Weights of a small transformer language model.
Size: width 160, 5 heads of 32 (1 for keys and values), MLP 640 SwiGLU, vocabulary 2048.
Architecture: rotary positions, biases, tied embeddings.
MLP neurons of a small language model. Each row is named by its layer, matrix (gate and up: input weights) and neuron, and shows model dimensions 0-159. Each number is 128 + 32 x the weight over its row's rms, rounded and kept within 0 to 255. Numbers have three digits each. A neuron's up and down rows have the sign that makes its largest values positive.
A block is one neuron, or neurons of one layer that tend to fire together. After each block is what it responds to, as a language model described it from the Wikipedia text at the highest values.

L2.gate3:076203101091139074072196140143117122128118130152142133191206119134130112130067117110086125100089125106182124144168128152146169188106127147087081115122186063163114135143159133116142112081107140110105090143126141087131080094159112163097126121141130077165118151143080137117130132135177143185117127148100169135100127153101137103166121135123107107129145127136125159111113111206078165142130061168084130159091128119163140103128128109108134090176153175051109207129188115159116172132097042
L2.up3:155121090143135153100183084136105097106125149152129128144143131113103065188095129153086198099108126178095139114170087116135096133148078098129142168079172168143137085122193122181077125077181114185165108172129125116147112091106162140090172116131081077135131122121121148094144088058140138140115158152187092151110149110143113137141108086145045121108102139136203125184149181077198106105140143203173170132103080138113154127097121157105111168140143154132111096145172112150155147112114079
L2.gate552:081082126169166152117098125097184114099151185128051085118119167122126153102146084129118117108135136146125154121094141092106098113097105142136132120137147138110054169172161151094095116127226128122116102116187177137133173106156118151149103114115146110156076099178087160127145207079102155093118155166134170134145160187151123151109105091123107130145089087156070114153127117121124104169128166140169138099091110178142110099112126208080121139135092121131115113109062078183168068089057096
L2.up552:124145101113138083085147191106128156099146144161115056157095151170170156096152165204131150161108083134115106147160137134098169160105105097173097161052149091182148114106078122079108100119153072134123118126112133090115166132109136154039068150180123076164156135142133073112128130136137139109137112067103172065077143158126127115113134174177128117114115073194184146158060073153113090167112141122138135093163166113136143152120135146127081124143068141103178117102116166135163129122085139
Responds to: Mid-word letter fragments

L2.gate173:166086091165140098121167108065106166117112154143129102187153139110204149121144120149143143083116148173168108101096087117190124127104106098107156155156208118168072135076073092089131108101138103151136109107052137104176116126141112138100091104100165134163074152112147112153121127097110120201084127125063148169148139143038073187113085160131092142138118079151124129102148104102105139151156118194108147121153135146133127156105037140135083142105098158156150173135138156155160165166125107
L2.up173:116086143129083112141140135110055152187126170144146077155066109118146102171146146188191123109145162140126156049149149087163118125123136174110141188135170180139158069084133135097094167126125104099109126156084172084148136134136103077090146116130196081144110124102134052145159119095117098151131126127084122148123150112096108094132064106090112128120106146165117140107160118155162146102092177143057150166130159149086134168088114174134079171132134184186116139117095082120158191175121081
L2.gate306:140085127097164111145178116083126079154094066149123072174121118173152143096150148114167195063208137149134127105207095146096143049120099073175101134097153083125094135112129092141119124140104145100171143163144101160149123141072142147125114136146146107063099113145152169106146122159083062169076116116135096067145122118145102094178089107140138165186114172114149109130172152112120125116122105137141149121074189148179107107173088179127089109142115125109123145090093159176143092085093163
L2.up306:094075108137111119062120120116103132168134085151168089120102157159109196103106144113136097127196111124117132179166102119105071085100110114181075125127183116120140162143141095068092110120113142155113148162117113105192123189131115083185127162105175132130115069120132130112141089174158103053125133134132162121077140155141185166148107191152095162120132174127168156134200128125115147131119154137126134132093089100152167112149141160157032102189164075158173155135132158117122139131156210
Responds to: Wikipedia section-heading markers

L7.gate18:128172158168106055174164093130132096080176185156141077091130121122197138113094087135117173078154131128127165101151171119170060127174109092072118156157081187129082139149095167067124163113152144162145165078142124097169123174115118116130090108175110153104102102152166146183168170068125105122137138154175185105122111091148107091131146089182110131102142131121153089150086105153084140143176136134130164161189110137165172170157108160165145109141134108085185117141160137158079146108113105
L7.up18:085130212113092095175085108159132092123161137150169113157102167104172098115097093086130114110180123105150099079134115075162055071097190075155135191152093176101149133161131090147176182099180118128152111131147081133163126192142172097139099139096118154114131093183158111166160167137093114128114141145153132089136113141111125121140154124139133147128141126097170147183152102205097136170175143175115105099125140116149118161077148124152083061109190113073114130129150142140112161112081064
L7.gate107:094134165168148069187142071139138135183139163105116145110087134161170147120082143085124066160115135094157098115132162099131081021093108103189071110161128116119152167124118135073114145142167120077123081182156181100122142133194109140151114153136163108127121120160132129089137152154132089112116126160124136112080151105109094074129075145134118105148122094171201101110071132131119097211106162116160121144169097130113140156125173151131118076097140105059113190102141064095136117108096097
L7.up107:097111127112083084186142113136114142092139152097098134118148169139112074182158166141082096131163080119169119106187162059124093111179144128092086161111178090169114090155108145105175118154153080079114131155132155078160126126136088093136198133131136113122134136110191085088143208145098123122106110158087146128137131145073045128204091149145103169109119126074153147190166134125148098157154133134181143155133092117154193169149135092170143146133099115057103174130141083117132102102138151
L7.gate443:103138144148151097140142088105124118078120188103163152121038154209105113098064156091104128100129165141141145174108118123144105111102154114129144148102137162095193171146198154101076135098107109091128157141136181110173114150136173155168122102141156187115109100151117115154151168092071151086109183079128165085144119152075122154112081107097121061151143115085172127142110082114090154112140117138116157171110154101082154100129110206184125146143146126132087170157078123172178141126056128
L7.up443:111166167152121093168170094123154184121088178108154178112118185182111132114161110077101141135111195152092158120139125103089124110111152122140191144183208137123126163137138157086116099142165172174229134112139100150086143172112125128139083067169060112184136107159156142158116162145125146074164180135124112085098119096113151140123090114118099128138123156102133110123116064147084145107143142131146200135134178106130154140130127101097080100127153107101199172157127125122107142095038122
L7.gate585:087163196124079076122137086118097168094152192157141148124063157194116147150111133105099149145136194162151138103131089135149101132112123105162075100159121122082099175098110146075093136105130128101165099147132183136068158176121147165120114143129094113094089146123065165101123095084148076095152149140191192095103124147118169163109131104120150182130093140145100103106116135145101129143175097150088172142103136070083201134132161133150080089126149105154168188167128122072080133156115071
L7.up585:107141191165119134121109134168151154058134167123191157093197156158136080105116120124110153101059130163166120080176131166084104141175149109138079133070138171158100118122111114123177153133067076130122107162118090161109144129104154130186100174094092163097128173140157156147108193101061134125093141127178121150151160175147096134102124065106134114138166131092160091125125115110071151154190116163102140094126177109169166115111055136054085143138145119132074169134142123116139162113083118
Responds to: Section-heading closing marks

L4.gate10:108118153093106123134160107107107084097151172162153241097148099104114176175105082154124165069090151122124088085115160086098135130175134166100127162148174125153107164122135130106161179124160090126199111122144103151169139143151094177116114124136122147144153143068155166121131160166163155127121116177084154106109151139080107163129197129160110101096138173084152128146118102115123127148143153146119146131069149126208166067041044157113062127146130082076120120161108109147119098111145142
L4.up10:149078183092065119171122099088147069144154200130125155066145143156104066141118145156096098110125122139129093140140137144063099144161121172119128159149162122157107079138150161129133078132221180095106149100152143131135139174090155131112151106191142078144176104122148086149182187147159146113153119152094129156120180167155156153120138125139119073124146083151072140171111077175090158116147165132130160104165175086113132184138141163155130146108145108068147161157116121130102162188056094
L4.gate47:148098149116154144138137113119141126169194156091126170115183096065155069196129153089170131104180172059174162148138118133132129044160141112124098127174161128183125116175125120079200134089161133138171123113170116074141049139147141124114133108141106150140184155135124158168145133151132101158101091196111148096158114183105110106127142166098152171130107113144200108161137131099083122090138141118150158108130162081124169134122140143145060094137108068113113128123150122139054155062143168
L4.up47:063095160105070138151097173162149082131096140111184088170123126058156116136115105090141103096148145154161177156159068083119122083095120128187142154152129115143132092165109104070108127144182122158135125138109167168081143117117117132093136096069109095087112146144147113101170155095089112117166071138134057106121180126156177090076113112170040163152118127073068169100130050145149136156180144146104140133155135185142113146062125120135112127138131122170125155147117079167124111144140181
L4.gate102:050165120181148077151188174145165075078097100164159069137073142093163140160149120135127118155135165171128112146152162136207107124125110117156133148132114154181125106120140132159172148153103147153155133156148090067145141133170156180121155078143142185095081111143154143136125168118083095141154138146160114109134114097110080135130132093118129125060171133154103112160136169123184146169062120126173131198117118096214133169115115183186116129150125113068130091187166171144142121156161102
L4.up102:154157164142126104154098088151110097105091136071144116132124126141135212159094163139097113119127166087125150167087136143157121148163108120095103105127113162094140141162076166078149044084115109117127113127209109053127126163164136167159137148151137096095112174148112120127179108092204082123135128061106105156128146131100144116139198142109076181109142099154127095149133116175080124129091097189144113150100091156195093076131162141202140156156149129125082167188168133122109097082138092
L4.gate177:124187035140116091173161154180180115109160169135118121063137115102107152158093111052108175090144117116145180081150161167157146146076114106190105102168126116097165133135120182164094139150093120131125143171134090133160108150133092148172092113148158058137062091214189118103149133123153124139120113100127168066126140085131072141118087126168160124091155118130129121093115091162103135132133129080128097133131146097147179122138110156181125095165122124162136139052180087122107103168122165
L4.up177:100115156086097107152158132092091125114145120154149092181092178130159143119134089123157188150143224146122168090182166082116093154102136135167119205150154108078146131139111159117176145099176135148127154159101133122137131181168137150125169088079116143118101142087130112137143129120153030151182128094106147137141125117101092101150084181151104099123136073115063129152136081149123099148138108095117180123139111124156126122088125155163109065135109157174123121135038087110157212060163144
L4.gate246:135074067130081088106151140109110124124129141115113136065172145117118176155127099101196129091108063184126129126121201073097145089155104089087118162129154122138094145103135168126109143105166148105147094141147112149112115143160170146173125131174101112172143209118179130109173142133167130099146137136138165176096121165070149152185079184182116160105116153158112076130158063145162065103130129117080119131105133071144113143096121184174091091152132120081156126116146134131096134090194201
L4.up246:098134185177153085179150135111156139128149138100129140125098166094162082203085158197126131173119119124127146157119127140091123090130115165136136117135144185113123132153148096137129216116153182130137154114071204183139084143100093148108148122156156138131118108188089090159134163139190127047099135108170174168096159073133094137132159141139141196157113146117200119157180097165113137128096172132110140116172114125130111200102082103111096133140128074136100150160121146081064163111143089
L4.gate290:079150188131088111133094114187153164099177153085123130085141159145112119079166127123134101110140146156135092142137048144169113107147136124147136142145132091073087106149118079134115164212161179127141134100160070142135124182058087118114127121125120111132117089088133180157105152178125082116151072146129095149149111130100143116132191099099153090148102069072087117134137141136163117117229126119133112182095166140136121169104100146192098180117114143133059095186101139161083087147111156
L4.up290:154129135126113131147088106159122109189152165132126120114178110169114105109151148183137114164128134136083162166103136113164099105159109089084104151157100066144102134176111123165156145123178106136132104142124124162096122192102144125115094141148157187107163136082138118181141209171156074082216147101094155130121138185192150172146123107113138172104121168119129147134175154138170107135114124145196106121191098105156096117131098183090087146153117060183097116119105108137185049170164179
L4.gate471:125110130118167088146130114098121095081137131135092115107117115117144153121156113139158170079115090187078130223154153114074167101121129132080086155100145119060101121103092113164148126145124159104136155122160091110127063181086137175130108086164075053145123128163115140109136119144170099185128120115085100109093151114121118124152138093126121114077205121158063108142105173142100128135139121165137162145063179114165156108160143117196061081092082091087064165131139140119115105193076140
L4.up471:140114091176127138110139098085150115120148139057092141094192118102094129119113139143053087166180171206171099140125122144110146188085170151188151163148128127184078112123105063225154135176081127128162166115060135118151100184125129165078090117116118163072151114151129134138157150163138167087135110069127110132119137124137156147112114098107129136125108087159146136188107083100161120147100090087114121126106185095132177131096117179141127114075149112148092197132139144126101158139095087
L4.gate521:071134114118153113150109178103163154131124120179192140167109077156101081144094122113141127074164129179129126183163119128194146096158137125186112152069167125155100155147151102118073135079152132084148132157157097154133063197098134116135105090129166127122159150201120177084110144145126095103165121164170072125096123152123045199106135142102116112160097126174056124128118135140151128168183129125090107114170122093138169167130107117103119151135111136083088180104100128108203130180163154
L4.up521:128139101135106118115116033132118137094125129123130066115083132198102069150153106123096109119169138148127071101154149162125074118143118070157187087170089158122117133127074138108121169104124117177140170080123143106153105120138173138163096153130136123075116126150136154140137191147143189063118143172156150175086177119127133103158139081105100105136124159129127163153118144106151070106155132137146112129092157191117202103125060197073062138070104088211116133148085160123135137121102150
Responds to: Section heading ends, "Di-s" words

L7.gate111:030138167144140128142093133168107120073112135140164152146136148150093181150161116079150157108198170150173105142128168115138145107157178103159113149156145129068194101128128114134167160067153148131196138169110126176111162190151187104197115143102106163111146164160123083182169141149120098126109158125149125125149109164089162147193146126101153097089147158106154093171193107090109142145158127130073119186106115106158138119120110118116099082117172134088131183141180085161162115144065120
L7.up111:156187164120153124167087078102133139110125118132092090161092143125194176161105149073119161118153158112143133156135166142129147086123128157189106080116085134137124116122115117112073072119132122136141091072155152134117189190117168196129089121118087119150141122111169134196105166116102127156156147156151116087168121152110138144124113137091134162108090140161136088114074051123075133093070132131104111195109080098142108122141150101189203090137100130113188161155198152118058152164093087
L7.gate136:064110217156126143137171111186145116095115167157128156141108186160075102119123123086131124131205149103141066081179129114173115144087131111170145129185158094067174160096108116135100179143172166118158144111138145116128143145105167124147115118112089150100080110184093121191162186137138106150069142163153132110113099136085123087177114123125083108161102156058104144146135128113147160099109139146085161116114152132078134149093112158142109094137173126055136188091194092121133156165118077
L7.up136:114143161173130094176183083101094114148146175150206099156176175131149158113104146147161157135110162133137141175151179136134106098131107079180155092147146098175114181135131083122110069123135131106117114119177124070121166126111109126143111100157084092115123109146176124173105168130081119081124151132119181066102114174111114153185111125164090167153180094164168109153119095064098131134084110105145161203132097111196132138080094151103080104085082113108114167152123138175064142140078099
L7.gate304:125191150167116066124142132140104174137181133147175123136130200128090106195144136116076160123127135093185113189113130138177162116125134098187140134143127143128184122175109112114066100127112057066148125129143144133123110133102157128132077151082061130098075093098161132111117200143182141115119179177127117108110138113103131183182143103142073129105103132138051080102108096143090118103182141170087171141104124111113182109094141095144163083086144153124135180158153117075154115121096089
L7.up304:101172109095082076125168122112154167095175101166117132065162178101089152134108119137150175130166128146093160115038135150133098117185104085118122163103127128110097142086085123104162148121077131151150141104080143080121084173172090155156117116085129158130122128195111142125144148176161178161080193059133126147122112119137161137216090131185075132126170167137109123180145144175130138166141125166112121174120155136147163124087127113093098111073177180106140159120158080105160147158077106
L7.gate447:150138150104104096138141130167125121083071168166140115114141173159139154164173098122116106127193133154112145098152101129141105122129129106112105157133164091100163139138106143112149131078218130096105130153125085129127119115035156072162061122104046100138079070136113132208165187077139113109101156193120156094092156117132122107174113106081073158106082152061148141148150094152116163143116183135084147212131119159155166155104136156137142093103124133088148136138184114111152168161092116
L7.up447:163145148063170078149150158119091114095110121163125097101134149147174128129102128113200093127144160115154137135071163120151067077125089075118101130118113080132156123100109080121123096120220114068124124115190162148125149142101150131193100127123173149116120099136131112185111201137109101076089139116145148076158162158127133111118094116167110137144136121151149119126148042152144149123108144210099160191140143110166106140070128210094152129106109164098073128160144144156154174125058097
Responds to: Section heading ends

L4.gate2:130148142110071173154102066083182096119102121101073134159151123103121112113135121186174159163160175141132138099122103137107123112160178140161114124095122168169078136094147111134140110094098136134126155144100106155122108143123112124023097077106176079127101134123150178140129192229172123118182152113112184131175164113102138147121141118141090118161195144094110088176151147103094182122133148148109162119153189136156139129092092141115086139153082143143079140089130165114139089198047130
L4.up2:158121137132101112154098126091141084093184181134190139132117131116135092110145158146161123120121123163112108160148095116146095093128114114113121148172168161132068162104125126121134177091167149117149147114196135126165102084162111159152154124176050104119129122190076149129069131131090121121148174111118142177119091089126097086106166120130108116183119179097065201152122097164162187142110133150062174125122142101163121114097122192124173152138121090139088167082175159069112079130115230
L4.gate28:061177159107127140073161089154139154103134092158124126152099113092086075186143137129157182183139114099101161109131105055110152104151144130090128092111093116106122136124117144104167170113094134164111139092104126123221128186122126196102056102126097118156141136092092143104112195146100113067168177120171151121159160153081106189202124137137133134155101155101130155179150118146170112137121153121148187151112143090091145094147138092055199100144128106158152122190127112158144109093160136
L4.up28:124063123164067118116106076145151139128095133145155085169171155139123095129128130043102152106115166128107115087089154145177100131138132082071103140146087088142124118132133056123099168139046117118124139122105088126121142123143126152138053147101137157129102117130140057149148173154113166171128124130075159147060124158141176100152158105139114131120103103138110147094135156144055131084127146094132100205172117131140151092114102140111120193183130154083108125032113170100130088130179206
L4.gate120:095110142072206092070120111156121134138162091138108185105118134074147152099109122198119145111112154204143111127144091137134109188109141088146181145126209156136119114071110124088136141089142171149111102082083043083120121136119144131091114141103131154082098130159197159093136102091108084171059156139115122136166128117076116110094139100114114143142121168171160147134164161113139139119194130133090145185083067125113124138070107110176090122082125151144171179097112139138154138183091111
L4.up120:121133095144110114065091130174134145078151109115111124140151143173129142145127117163189132145159210130154091103116120116156143131101091122142151143145172171041109129099186143136120173161126123116115126108134071174123083079130139086126138080179118106097097183093093158097089135148108118143129131151175131119151075135100151167140109093127036134146095126231112133135138113115213136153132168179156095134135145188156154135091175157151094149126164161144150138130115196133161138161209083
L4.gate270:122143103117083104182175066095163136115104128139106075128139101104136104065103026127122095112198128147113116114125141127152126165168134059134093167189160129087075113182144080152136138117155112069153067115140095122111166153109183160147078111173136144111117156148138087132150080100141126171104133148109091088118130126096111107177107117134136140091093061066122042132082064122127063164132079165136154140089126154112148159060117135139110170102139118158152116127158097156125161121110133
L4.up270:112102107181113078170129173083148125133113168107152099113119141150102131103106130215187149183160087139074150095109093107174101117120107075205139122087157131075111129091062184120128127159082096133184150116098119177054095142167066128188110144147145109176171131107143139210130161051170108138117125126104134138107099151132139099116144148119098126213145131146109096087074110105144125141136140150077103150140125095099143146106115091153111113155168149110149120096128085099176085139117169
L4.gate460:136183113126086103107138163153168134136136119126199121139136123112071134095121090158150172066137189168140104109089135113141165107075138075157149054055148084101130137122097170129099107120126124144131164146194112117077201159119091111140117072099135135126134142165138163142139164135116176163170124119104133087090150118172141068138127126119144145108142106107176089152222067120095139141171166156145095195125128126163134165089158073172143130122141161113092151133118145161132156219180099
L4.up460:099113181140170111157093096100095117062091167145078136157181111129144149132127135204181124136168131163135187118182105137089123087101143153079098116136136144084192124112138100118076147108140057119164093139076112128101140092096106136136090113142185146147119163119098061144119106147145130071105133070108138167126121123137141080076115111105082089127107124144059085125161108139101164209146122176064154108053187113110139151076099140130099091114090131155159170167153122139159154118143159
L4.gate499:105128079135137145138129073104146148116159097180166093081095108166142134130154092135157120113165147161098133129126096085182134140118150110054150084126131104124091141085145097166092098111135156153135116106143086155185110124188062136130118059109130142186145060137132149156110166126044140123106141121090147156103120134066082148185112107156128159134118188135135153187149077149178114195138096175144087121165185195165095159112130111107126118139100127111042142138102176142147172143186120
L4.up499:129117161094154159136112113166119168170122063148132173095058161082157066114069167138115138141093167108135108144112128076168125130043150167153128123134147155132123094127170116108025061174159116150109091161159118118158151140141117099133136129119078148108126110185084134128195109075148117113112143185157109089195182138064123081107134108146137177130049146079165136141147135178148124102165136142072156154145123140106066094163131115121160134150114174136110165135094159112115122127148091
L4.gate545:104157169115173088109106085126163111107090166148126118121180183097168106157114136132134204097121191173127141136102104062116148144111120092098080139142183098154081114118114141124107132098146145112158119107200080194136113159114135134133073111119112080082151100195192133129134185143145066079187138174126184169108155136153168159122133152155124106121156135096132105128117107151123118096169145124122111193107160139137115115089140133127121074123091199095073146048180147136171107194124127
L4.up545:162100174116108143112181106132174109116137132140123151140147149087088088157092161135134099147148167165157136078111200153131101127095119121144114153149178130136126136056169152152197087066116102102164144166159142201185132124161151116114115134146131145080075165119124090189121173113117166057168123124112154116161126086168108052114049127151128114075144146079113068129123146182159143104160153129176110071125156195157118120111116124127075113141181175131159166120103129132125109184098166
L4.gate604:080118139151120096212117107138180151138134150083099068126104141061215133106119104180184098120197146146123121160096123105159113105088110127168110124184149109170105162069131113135179133137155148097173088120125120191167113099144062116106104088152121089183112089162153192154094157145102082088114167132160135099140149096104073171120115136126070182139159186108143134145101095158092119129118133162128153145110127140151080088100072114166104141121106103103097118153096202129142142172159141
L4.up604:128113165110143110172091089113096091161119140045176147126132128117138106138135141188188121163146152119103125208162169123129157097069102146179088129145168097137124123116164133140099150168146167158162120103145121139129101075153087126164158102147031059110144114111116112144083162121116150102139143114109112095099120119082116163137064073112156108163178122101110098109119136141111086103123120071111150051082140187103093091117114147104145166157096107120124145134068220114162170178184116
Responds to: Section and structure markup

L4.gate42:093161159161159115051176174154103112124190111127171067133104104087109131147069147142107192038133118126139101162100105121182136155108167151173107120142117144078095120107162136156109104056121116171180134144139100119170150167109119105081094121139039118074095169143099170118064143153105106093110142090138114148187148134115124132111153157104104094159138116081125108159223115088155109097166132106109155114101115126092113103124123117102124080195139109104150144108144109186157095170103126
L4.up42:146121121142096097106113164159140104142179059138128148132148081102051147034190145153221105067169104179120090132163103123170088125106083140124114155187153138076088114080142112161117142148089161136139094194096150144161138148171130145083124134145121124098112176079113177182115117146138159146141156146102088158135146131169193106098141129097191064145115169158117079116113159138128131113158131087116092113137128133136149112111098180158184092137172122108102160139100135115078101187133149
L4.gate104:124194115132119106126123118113124120143147182153076126149198076079117178105161131126162167123192119100099110102139189164165102139077146121121080126127156098117128172145100154134214145075162144119107084167145062157153152099122111206112136048143087121138101117151199180131114122140132140162128167150107168133117105120099109193133126104179036121129113092100072134130124123107114122173122125169146132190142123102159162146086120097099066196148102138145136166149172137141082111121110116
L4.up104:139160115086107063117085169141111074180135150111135156108122144123166164070147131165149115093172117085125122109130094163127032095086062154155189159115138179121163150129139155144140183172143159119060107168146095077159139150132078142085154141092113095097076112117140085168099180120120156181170124132150110158174181103159154156120085093125146148109113148061139159176035133135094112104176149150131110156150094131149144102166107118159134134137189148102138122160095128134134125190088115
L4.gate344:112134116139124087148117163150135170090127140145135085150117140144107094144168137084115150118154156121136138135165101144161123086091098133120055095134145100105158139113127142123130140131127143174196131121185078112229080132098052200170122104116151182103103124102117115105135122076107089098088123163161148119110147122149096200094096059179093083176128094135054109066128096102122138137081131134174206116149156118173141181156140131133096096147104097128203142104145144189086151097125120
L4.up344:136141118135115159149158130107149126112100179142209143092172101131142145145125157122136181170206113133147121112104102057106161108145054127133151166136083088146179127145087133167126130060141154138136126135109110148094072158102168124150095137132104086187206178218101103174143059125139058166160144126101110104142154113125088115140140102098113116138104122144103180126144074071145076135123111101077131115110135140116174045158112117153079111171159137142081178087161106137156134133107144
L4.gate413:112126156159147081161183132159166186095146137177106099171097083141114127177177091111155101084145121123106216186159134146161131135151125163096146100135112064179153127123111115153138103108063085147156122172159157062119111142153177187112164143082110085141081160144112159090127128131141140197118122091170130130138107106182074082160128147140071158121162108148120116149084102119066147152129130131131161109162142093164138137136119048112178086139064125101139144125125104128117154164081048
L4.up413:122146070105129140168130156119118131197097124143159138156164134123156100101083128180087171176149109135127167155141132118080110182084153124153152155123107134152099142170176129089156171152171109156125120117215106145133121063132097113176129133127126126087095135072123157116170109117114148129209115119118093125153096126129098103163136170178079103210143085135139122170044096063091129157122137126126159084162142143142075196122130091122102115140152157124092086128144135148240162113138080
L4.gate444:039139119127136089126173165139156135105108201128190108154137112113117144201137126130159159158172168109096149130100137118118105066125090033087137140139181147110137183142136123153131158094152150073170118158175093127088078121139098180170137099123157095125101177167192107133113178154170157176136130181095101090121183109123122134109135126147143103091120149170128111164159112078112083141125103131109153117157080090175131160132097152158134129143086130139110148088235100123130108132187101
L4.up444:076111142161111140134139119129146161184116124084156159115140150151085126140141186154083215157083144102123100149084160138148110076109110100123132131177166073113114116143134046177064106029102114134150135087091099056088086109124150118130134137135100128170124125127125104110129093142166122139131121164147101155060120148151106136142178105102124123175089052103113162158144215085063139069125127105120134137109143140086120096137074118135175153111167166126152189121123105068110130146167115
L4.gate507:092082025124167083151143141137079157124151167150140092169079101150115122120047134159166168099116154169105127133143163173151116138148145178102141113119142125124114175123152123164133155118092133128183095131124074146115091147094126148111104067098114138137124195139115139093121149100140109143150118138101098155091137138094080162158187093164121114176204145152059167124137098166147170159079162134101174119142167124144157105178129124098136133166123166113060122150200113173099166121031119
L4.up507:145147092090077109117170121137141090176174148127149110131124132098118180129159150199132176147154121104141122106099084127194072156099112119115120107157087097132134132129107098120166141134112105116159139134126137064141155133127091199151167165176111106132140197133118140141158063107199157123070168126135109092139134097090105088114123170088152139135145154161078128218070154094140148105145118127082104123152109089111125170181096179126128056153189216119134166101126124157167094171177100
L4.gate519:125017167106171121126066168125124093138159149098143156155157110091127169177110165167142114084123146162116110140137142124150102085138081166138154170066187111150139177141130121119158180139145136085135095105158113108155126120065167129180132141168140103114068136141110106120134123074091061136142105146122121168138098094086156093125179126120081100106150114131095094154098090154119124152113133178077166168122114191179139092125151115174152134085065123101085201078100163138082100115086168
L4.up519:159048213128089149076161136113066152136140091131116147122105152156125116188117179143148157132104097128173161149155133132144101103086077074110111137121101146155116144067131160155122108093098144162112109125115146103148058115130105161138146112154137128122095097154105096096127107108168141120145130160165162132100145082109167157121210111160191120064134140075109125111160162117163144128160154150133155142100107098130194164096104079143142088124111138024058108159184107194097194142113132
L4.gate549:071197104151134077165187103166131191151133118190153040097154146159148173195148076125093139163201154126157137148150079117119114114122095143143139093152179104094115143159114105167087183126187165137153080119154131105130063116102116147067136089119081156205127121123146149132032166128138105123118164107119087071139107172102103138141134121158102114118081087111111126103137086140147106121142160151159151130131093107080122149125132098180151138163143136140086145097113083119119161087167111
L4.up549:128171127080110080132162124115136173135140080137168108102137112172149082163147152175077138152190102102135128094158179133124075081119137127091123125134109122139131170105189194146142112150070099180114123144139125102119092108091140112082124152153152128107168125118119169115107146120123100041157151151170158064166161138062110108153078130114112095092157051136111105110103220159093130079145139123144074075158102125082143136136113068110129162077163158147116163093117054119177079131119119
Responds to: Mid-word fragments

L7.gate361:095058095168167120162135148085094149168107049172112131155142125126197080128058099114087185080183096159116148096057094054116142115106127080176137087071146098097090110179098160113162105103191110129149107098112115148141088174159112139125101093139094112093108160121181105102121105140071127116108130132108116090183104159072090098114089124120097173094159133116173108133147114138109138115129103145145082157078068121181114105141129127105111136079124141120141148175129147111157080150077137
L7.up361:125102125113137126162111092149155125164061094093143138158124082110177083135108115126155189118098101179066153095130158046161152153090129129125117097064116151128107090170108173132116130152128122134163102179143182175179141130145169136113147147073116165074108138190195115154123156118173139080171119117160099121175138129167169056097105109124095109131154115104145105171160149095157124106150151103153104159132081106096115134098116177070095148110137152136220128084200138114122061088113122
L7.gate380:123162152117145109126121125135128116153079123152166119128129104112078104139040133135124097121060139143200192143212150163125166084105140150158087096124118079157144118125116136100087120131125102068162091135123087183121110105160128108167126141105095180182137114127162157089108089174121095147102128156162161133101106131103129142068119110152059131125129118124141079114135122185123107136093169171167134156153153183106115137055113129091098120178105131031082061149141114177136124115123036
L7.up380:097138102047155112120105114152077109187064102128138129134087136113130154127110117188124131090096114155167138107148104130062113051078114150087090152159135142106176061160076117106149124127097137074175170155144078128100142093125135116202175128075149190127144090110087113119121115140127135103096149123108118159150109145161088153130098097096077169123134169113085151155171143128164103124064124162149129161146188111111138096078153122119121096175128168114110046130098100117096122112149031
L7.gate406:091158112153122095132086168177148157122153117160168143161142157084115136147154113065138179089189204205168158106083144121180104127118150087154109138085132093088112163090129177141116137103132131134173141142144101145113099136110135132113094150103091158105077097164135140139130180129136036146104106165131154086112113167082106158158154202155092130173128072099164090136175149165088201139126127159086117158159140165150156176070132129142113107137137156155072108160202126180104116108099122
L7.up406:183085151107128112097093163151115107154100094116168148131092097147100086132167136159089124145147122177146101113116131150178187105110104175097094142108084181125139117055234130142102149151054111133113113163074147133082158112129145058167136127100176083132173146178145143110174128115125132096156158095146094141190136126145148098087040099167149125108090128110151179176115161116133160104105183090095108120092123146091139099103183148127152149109179184168113152101080100124126137086101120
L7.gate571:076135177093116098142125111155098160136128119151206141109118117080135126084100150167097118094149120136113133133149099113120118089102155172168139101163155181061108090120138124141074123110159126130148119091198133119095073138146142143120122106094127136085135100158207136129136151168118143143108116116084153089115047121129074138160097103124188141142113100127101107151170153124157124153065088130138078149167175200159088120050141142137100130154141129059051084186131119170128151206071106
L7.up571:130142116170132096123098094134147098123087152165164083117097131141182060162117131081149104139116114149149108107082093103147120153099104119142095117106152099069127126090115111094099141072121061080203169093186216120109146124136091167102161134197128154155084143109111179115150123139102158102097118096142178153133115125081042049152186180120132167121137148101147136173125100142108120121094086171113109133100158164124103075145147156120129111089126170114172156159060153108146147121057155
Responds to: Wikipedia section-heading markers

L2.gate92:119131131147102128147145107087112109103122133124129166127162129120153089130140114155116177080130171145122112171180116127151136133107108011101143079185174120124089113183189126124170109130061136127145130093123139102114109140163181180145132150074141078115143108137196178121112157109146147081101100104154164097112142139100058156091171074172124112164143130181132148143088051180117148196146137164108141109179163131189140150127094142116150105171057095084155132120133153187137176093116106
L2.up92:122141158133083138145042158103118035169091131156123107121145089119154136151107173099098112142187164145143165179154114108082172123146096136120097152112134177123119152127101142116142118119123139163176157195118151117101162155148094072132125150161105115100083140164144123141166141135195137157103138141163139091130169072129075137118185137155120114149139059105142085079065117168139146111193114149150186103100103083115161040118126137205112143150112057137158094082142133124084111117169085
L2.gate361:098151085129122152206069144138167141139130186140091147126200051149152126104151110126123150079085119159133149112039105127113081121118142122127113150141111124125137163156141120168164158127214103125134089151117158127182093078099128139107074084108160135159132143101148116203174169076142137087097151133166193169117126112077149135148077126101118105068181131159124117145040113164125073123136122169174169145125121125153188108177114126143121085136132160134095162147112079117135164167157121
L2.up361:124100101144082133071121159136155114084200171174151146150109132120099160071155136148113173094101132140115120050104129085124125068118126123146102128123131119083128095130129149146126122196070094116184176080122121102136159149139077113178213154158132152149136138162146112095143129108127182162142112151176200155123085106137143150151163113088116094136122128151138197138133137207137087172135203149115172106116164129121134093105152182183188134160115142187196082131145106115187123141132136
Responds to: Wiki section-heading closers